config.yaml
n_layer: 8
d_model: 160
n_head: 2
n_kv_head: 2
head_dim: 64
d_mlp: 640
vocab_size: 8192
activation: "relu"
norm: "rmsnorm"
norm_place: "pre"
norm_eps: 1e-06
positions: "learned"
qk_norm: false
attn_scale: 0.125
bias: "all"
tie_embeddings: true
parallel_block: false
init: "trunc"
init_std_qkv: 0.0395
init_std_o: 0.011
init_std_up: 0.0395
init_std_down: 0.00493
optimizer: "muon_variant"
lr: 0.00519
beta1: 0.93
weight_decay: 0.049
lr_head: 0.00782
grad_clip: 1.0
warmup_steps: 200
schedule: "wsd"
decay_fraction: 0.665
decay_shape: "linear"
final_lr_fraction: 0.05
batch_tokens: 32768
seq_len: 384
doc_mask: true
z_loss: 0.0001
train_tokens: 194100000
steps: 5924
dataset: "wikipedia_en"
MLP neurons of a small language model. Each row is named by its layer, matrix (up: input weights) and neuron, and shows model dimensions 32-127. Each number is 200 + 40 x the weight over its row's rms, rounded and kept within 0 to 999.
A block is one neuron, or neurons of one layer that tend to fire together. After each block is what it responds to, as a language model described it from the Wikipedia text at the highest values.

L2.up88,229,215,225,195,201,206,210,174,189,232,160,240,172,203,247,234,175,154,172,239,173,151,167,162,203,248,165,206,268,256,248,152,136,175,270,263,200,215,181,154,212,132,168,221,199,219,226,237,309,205,173,349,224,152,167,261,240,168,162,155,212,190,222,159,220,176,172,156,205,271,218,196,183,202,173,227,219,211,172,155,196,141,207,247,233,223,274,299,200,244,270,223,184,203,145,112
L2.up133,175,94,179,266,186,175,222,224,198,197,227,185,193,163,151,219,294,250,242,219,213,208,170,170,167,151,183,180,222,132,198,161,176,221,245,237,170,202,98,149,153,172,222,226,223,191,235,195,227,167,166,226,124,258,213,271,103,200,168,197,200,198,263,166,216,257,189,184,199,211,147,162,167,179,159,142,233,250,221,184,136,150,213,163,207,148,206,155,211,219,269,267,268,193,201,152
L2.up206,119,228,218,172,237,214,165,203,222,198,233,143,180,142,178,150,212,226,136,205,206,269,205,220,266,248,276,177,243,189,201,339,122,212,212,213,250,238,224,204,172,237,210,204,137,220,223,143,273,211,183,238,193,171,192,228,225,184,149,168,204,191,141,135,208,143,270,199,211,196,245,248,243,222,208,174,176,248,193,175,248,207,259,165,212,214,239,218,215,276,162,168,200,283,165,208
L2.up234,194,205,185,235,190,217,152,197,181,197,153,153,189,164,160,139,206,112,128,308,180,207,248,202,219,234,229,236,216,202,163,202,243,217,256,206,171,159,172,196,174,188,268,129,236,167,243,225,287,233,197,161,126,147,169,159,234,215,192,226,202,183,145,194,239,247,174,213,262,216,150,237,184,212,104,237,154,186,217,208,127,240,175,248,220,204,191,185,204,268,128,220,122,156,220,165
L2.up267,238,210,254,186,244,136,120,205,190,205,122,189,216,202,137,181,218,191,181,229,162,202,233,201,130,238,207,251,202,184,203,221,264,227,192,262,155,175,214,187,188,158,290,256,280,175,173,156,212,115,198,157,196,218,170,186,269,285,160,270,236,216,198,152,253,195,164,159,175,179,198,221,219,230,228,168,239,239,131,158,188,213,188,152,258,154,153,244,169,193,125,194,202,184,208,187
L2.up395,207,240,292,200,231,178,167,169,197,225,208,147,176,165,184,207,171,101,202,265,194,243,278,264,224,235,297,189,264,179,261,249,173,196,247,152,242,205,242,216,181,249,170,159,265,227,225,215,228,178,179,134,201,179,162,193,239,193,140,158,185,199,211,182,248,138,224,186,200,109,156,197,177,169,210,257,209,183,193,141,164,237,161,226,214,142,240,193,163,278,201,221,205,218,163,221
L2.up520,112,191,248,205,191,133,189,207,174,243,202,224,243,198,156,176,222,191,117,229,230,242,196,261,179,210,222,218,177,213,165,123,249,218,254,267,164,216,198,205,191,238,210,233,173,255,156,264,236,186,150,215,236,193,220,230,114,203,183,213,129,199,163,168,182,221,189,191,218,130,179,177,175,196,117,167,231,171,235,161,207,257,133,206,223,197,166,171,144,220,185,171,147,164,284,144
L2.up536,225,276,166,195,253,211,203,181,225,210,155,191,168,148,240,184,183,176,168,306,202,170,228,200,171,295,222,198,172,115,172,226,168,182,180,184,216,282,226,219,228,265,209,263,199,184,167,198,261,232,284,201,224,130,235,238,195,203,225,210,194,227,244,189,238,188,206,209,165,205,157,220,227,203,167,211,242,199,236,203,113,121,230,209,202,171,182,229,169,161,167,238,274,196,193,131
Description: Census stats, W word-starts. Demographic words in census or infobox text, such as Density, household and family size, plus the word-initial W/w piece (Wins, waves) and coordinate marks like ′, °N.

L5.up34,231,140,175,174,193,233,194,154,216,204,156,206,227,184,235,162,176,195,66,243,122,234,218,196,209,232,273,231,169,195,168,242,160,147,231,190,218,239,127,152,162,218,199,203,202,174,253,194,188,281,176,214,247,196,137,155,175,210,184,124,272,231,196,162,195,187,224,174,168,211,212,177,175,179,204,223,216,197,123,286,191,256,201,210,228,154,181,223,174,171,223,187,207,142,146,242
L5.up105,249,199,250,157,237,70,222,265,184,216,104,204,205,218,173,233,259,199,247,230,164,183,229,199,210,233,203,178,199,142,259,172,153,149,170,237,90,225,183,238,210,197,189,242,248,181,158,239,237,146,250,199,221,252,204,156,129,250,274,188,210,149,185,201,122,200,188,154,112,200,202,147,245,225,215,239,227,178,190,150,194,200,235,154,226,178,238,121,266,168,236,204,198,146,151,260
L5.up190,247,188,213,176,209,184,157,239,261,173,248,155,178,173,191,175,206,212,133,294,272,243,215,218,234,163,235,279,223,152,155,176,256,286,189,222,217,180,111,204,191,196,199,167,191,115,174,137,207,199,192,218,192,199,187,220,193,193,192,164,191,175,200,169,182,172,242,188,167,206,158,172,206,176,261,203,163,288,223,251,186,205,279,224,270,175,250,227,111,198,292,150,180,238,131,180
L5.up318,201,233,206,264,301,162,201,187,209,200,121,190,147,213,179,200,171,248,192,214,244,185,247,251,194,245,264,238,144,90,190,156,171,226,103,191,255,193,166,272,198,167,254,194,168,202,256,171,143,170,273,203,237,186,147,254,225,133,204,225,166,139,178,188,164,211,195,145,222,196,178,147,298,250,207,145,214,224,194,225,169,267,247,286,225,159,221,220,155,174,208,204,252,232,197,229
Description: Biography/stat connective words. Prepositions and small function words right after a key verb or institution name in biographies and census stats, such as died from, attended College in, had a.

L5.up45,194,186,167,187,275,224,137,245,200,179,129,176,197,251,167,242,195,222,244,217,271,209,268,318,230,217,202,232,194,199,161,166,280,194,119,214,173,219,214,264,199,243,203,146,187,234,242,246,202,255,179,242,228,210,80,236,273,177,145,227,172,151,235,228,133,193,237,200,267,213,216,241,235,147,172,130,163,234,204,146,109,217,219,260,142,203,187,220,206,146,153,195,277,197,180,169
L5.up47,199,239,167,182,181,202,218,140,268,223,149,202,253,225,222,210,196,235,94,160,160,254,264,198,195,153,157,278,158,241,197,157,161,211,221,154,185,192,212,261,181,152,145,199,205,156,251,233,174,219,191,210,142,154,128,195,208,267,204,239,251,214,177,235,144,152,140,153,142,232,208,229,102,207,198,147,164,147,152,198,142,220,182,191,243,186,174,186,258,212,218,176,243,173,122,170
L5.up267,171,254,241,184,228,199,156,273,265,181,144,268,112,211,231,259,221,254,220,248,172,215,218,236,224,160,140,185,211,214,184,223,270,221,201,224,212,169,193,206,198,202,209,128,222,222,250,263,244,151,208,151,143,138,127,254,209,155,173,169,118,184,241,232,96,167,116,273,267,199,165,131,181,133,163,165,168,175,166,189,170,210,221,226,232,209,230,209,257,184,196,204,176,190,175,209
L5.up580,233,212,190,208,149,178,243,187,214,189,145,217,206,313,198,194,238,222,213,232,256,177,240,171,177,262,236,191,132,163,255,177,274,209,209,155,296,221,128,263,169,240,219,223,211,235,221,174,192,235,143,222,207,234,176,194,239,197,238,169,149,162,148,259,212,181,249,293,155,226,203,264,218,140,183,232,139,203,200,268,181,165,237,177,239,144,176,215,222,175,162,181,206,124,169,218
Description: Sentence-ending periods. Periods ending a full sentence in mid-paragraph narrative prose, often biographies, where another sentence follows, as in "War of 1971." or "in 1901.".

L2.up10,209,212,158,146,154,178,182,108,224,217,169,113,162,204,155,244,156,180,145,169,220,165,211,216,180,226,220,199,220,254,170,203,195,199,193,172,235,184,215,169,147,163,199,175,221,215,200,263,244,130,144,223,195,178,212,250,230,212,141,303,188,260,173,188,200,243,128,222,188,223,164,183,226,180,206,172,190,180,214,132,169,243,213,218,136,164,212,234,242,144,199,191,200,148,257,171
L2.up165,245,217,179,210,212,219,212,187,140,147,205,215,173,156,193,254,213,169,166,248,168,163,225,188,206,196,167,244,223,159,196,216,162,187,190,202,179,201,230,176,200,256,170,159,167,271,206,179,242,177,152,183,225,313,158,188,133,175,170,199,121,223,122,231,189,235,191,236,185,220,208,183,192,130,185,272,227,198,263,267,191,156,216,143,211,247,267,206,243,190,208,207,212,98,255,261
L2.up174,199,198,166,201,221,179,248,139,210,177,197,189,145,216,153,173,248,184,214,306,228,149,151,222,176,165,143,185,226,205,222,152,170,166,198,140,226,139,194,232,188,152,148,225,306,247,250,283,128,190,176,208,250,153,149,194,190,199,224,184,172,150,226,244,210,170,185,186,207,256,182,232,200,195,175,234,227,235,208,206,133,199,266,149,163,151,195,213,190,205,205,266,176,238,143,120
L2.up181,187,229,258,169,227,228,185,207,248,213,210,187,188,129,130,219,204,191,178,283,216,223,180,176,208,166,146,180,232,191,259,215,157,239,252,197,215,187,176,177,156,261,144,163,200,162,201,253,227,105,194,226,213,155,211,197,160,182,255,275,209,261,175,219,245,145,211,148,197,227,244,251,209,222,191,144,219,133,173,196,207,239,189,210,158,164,140,183,160,226,243,186,171,192,277,206
L2.up218,204,184,223,204,157,147,254,245,228,218,241,168,239,173,205,230,210,188,176,243,205,318,178,176,153,200,139,222,243,206,202,166,159,211,208,195,207,111,178,128,195,171,202,184,247,182,261,175,181,186,118,184,193,206,212,134,261,206,189,191,101,133,228,247,182,189,128,241,222,216,143,247,250,194,277,166,262,189,178,208,234,232,205,166,189,245,224,204,200,238,258,234,135,158,252,243
L2.up476,159,186,197,175,185,137,210,204,249,95,171,135,196,151,120,152,187,196,193,231,137,202,208,268,180,144,135,184,229,213,206,200,177,221,133,207,216,228,211,189,142,174,146,161,145,135,247,242,224,196,121,180,199,242,149,151,193,187,275,130,201,175,143,150,179,228,129,174,176,170,185,196,254,133,169,153,151,226,229,226,286,245,219,153,181,207,228,172,198,223,199,176,187,194,238,229
L2.up519,233,153,173,137,241,135,162,223,215,237,264,171,145,211,200,189,167,108,125,211,176,155,223,193,234,149,163,233,165,230,227,204,232,186,165,153,112,205,219,171,114,213,174,123,199,187,277,183,189,227,267,182,205,192,192,206,161,203,197,192,235,304,211,241,204,197,132,190,184,214,158,130,256,157,184,101,215,212,283,222,173,171,216,233,155,200,281,267,219,185,199,199,180,191,261,199
L2.up611,212,245,272,213,196,159,270,217,262,193,237,126,178,121,119,142,192,314,248,227,185,192,200,218,188,175,152,236,242,180,260,198,147,232,284,180,226,251,193,168,153,211,213,151,221,190,281,154,153,174,184,204,203,166,156,229,209,164,216,214,68,229,139,264,160,245,142,148,194,174,181,243,127,174,211,144,169,208,225,152,234,254,211,206,166,155,177,157,210,222,180,158,219,155,234,247
Description: Section and cell boundaries. Wikipedia structural break tokens: opening == or === of a section heading after a paragraph, table pipe separators, and sentence-ending periods.

L4.up153,264,218,194,159,224,166,173,187,209,269,236,214,136,183,251,199,169,185,192,212,114,221,178,228,116,212,212,173,290,196,228,251,214,180,219,237,243,236,142,179,219,114,269,217,224,213,224,169,222,295,152,213,234,142,226,209,257,218,178,207,211,196,230,197,208,267,226,251,190,216,249,232,303,139,219,159,175,213,237,218,201,214,189,157,204,240,256,201,225,207,183,157,236,217,207,186
L4.up610,172,168,214,314,230,239,153,210,199,248,286,225,234,251,132,167,180,210,205,170,181,170,186,218,194,269,178,148,262,178,255,207,235,234,257,218,206,212,168,183,217,125,308,223,210,217,229,223,256,104,218,179,70,229,184,255,212,200,173,166,215,192,205,230,185,232,197,193,241,232,209,189,238,167,191,174,242,172,279,188,203,206,167,154,188,262,180,184,188,213,216,194,200,215,270,200
Description: Measurement unit fragments. Tokens inside unit symbols and coordinates, mainly the exponent 2 in km^2 and the prime after minutes in coordinates, e.g. km², 40′, km/h, m³.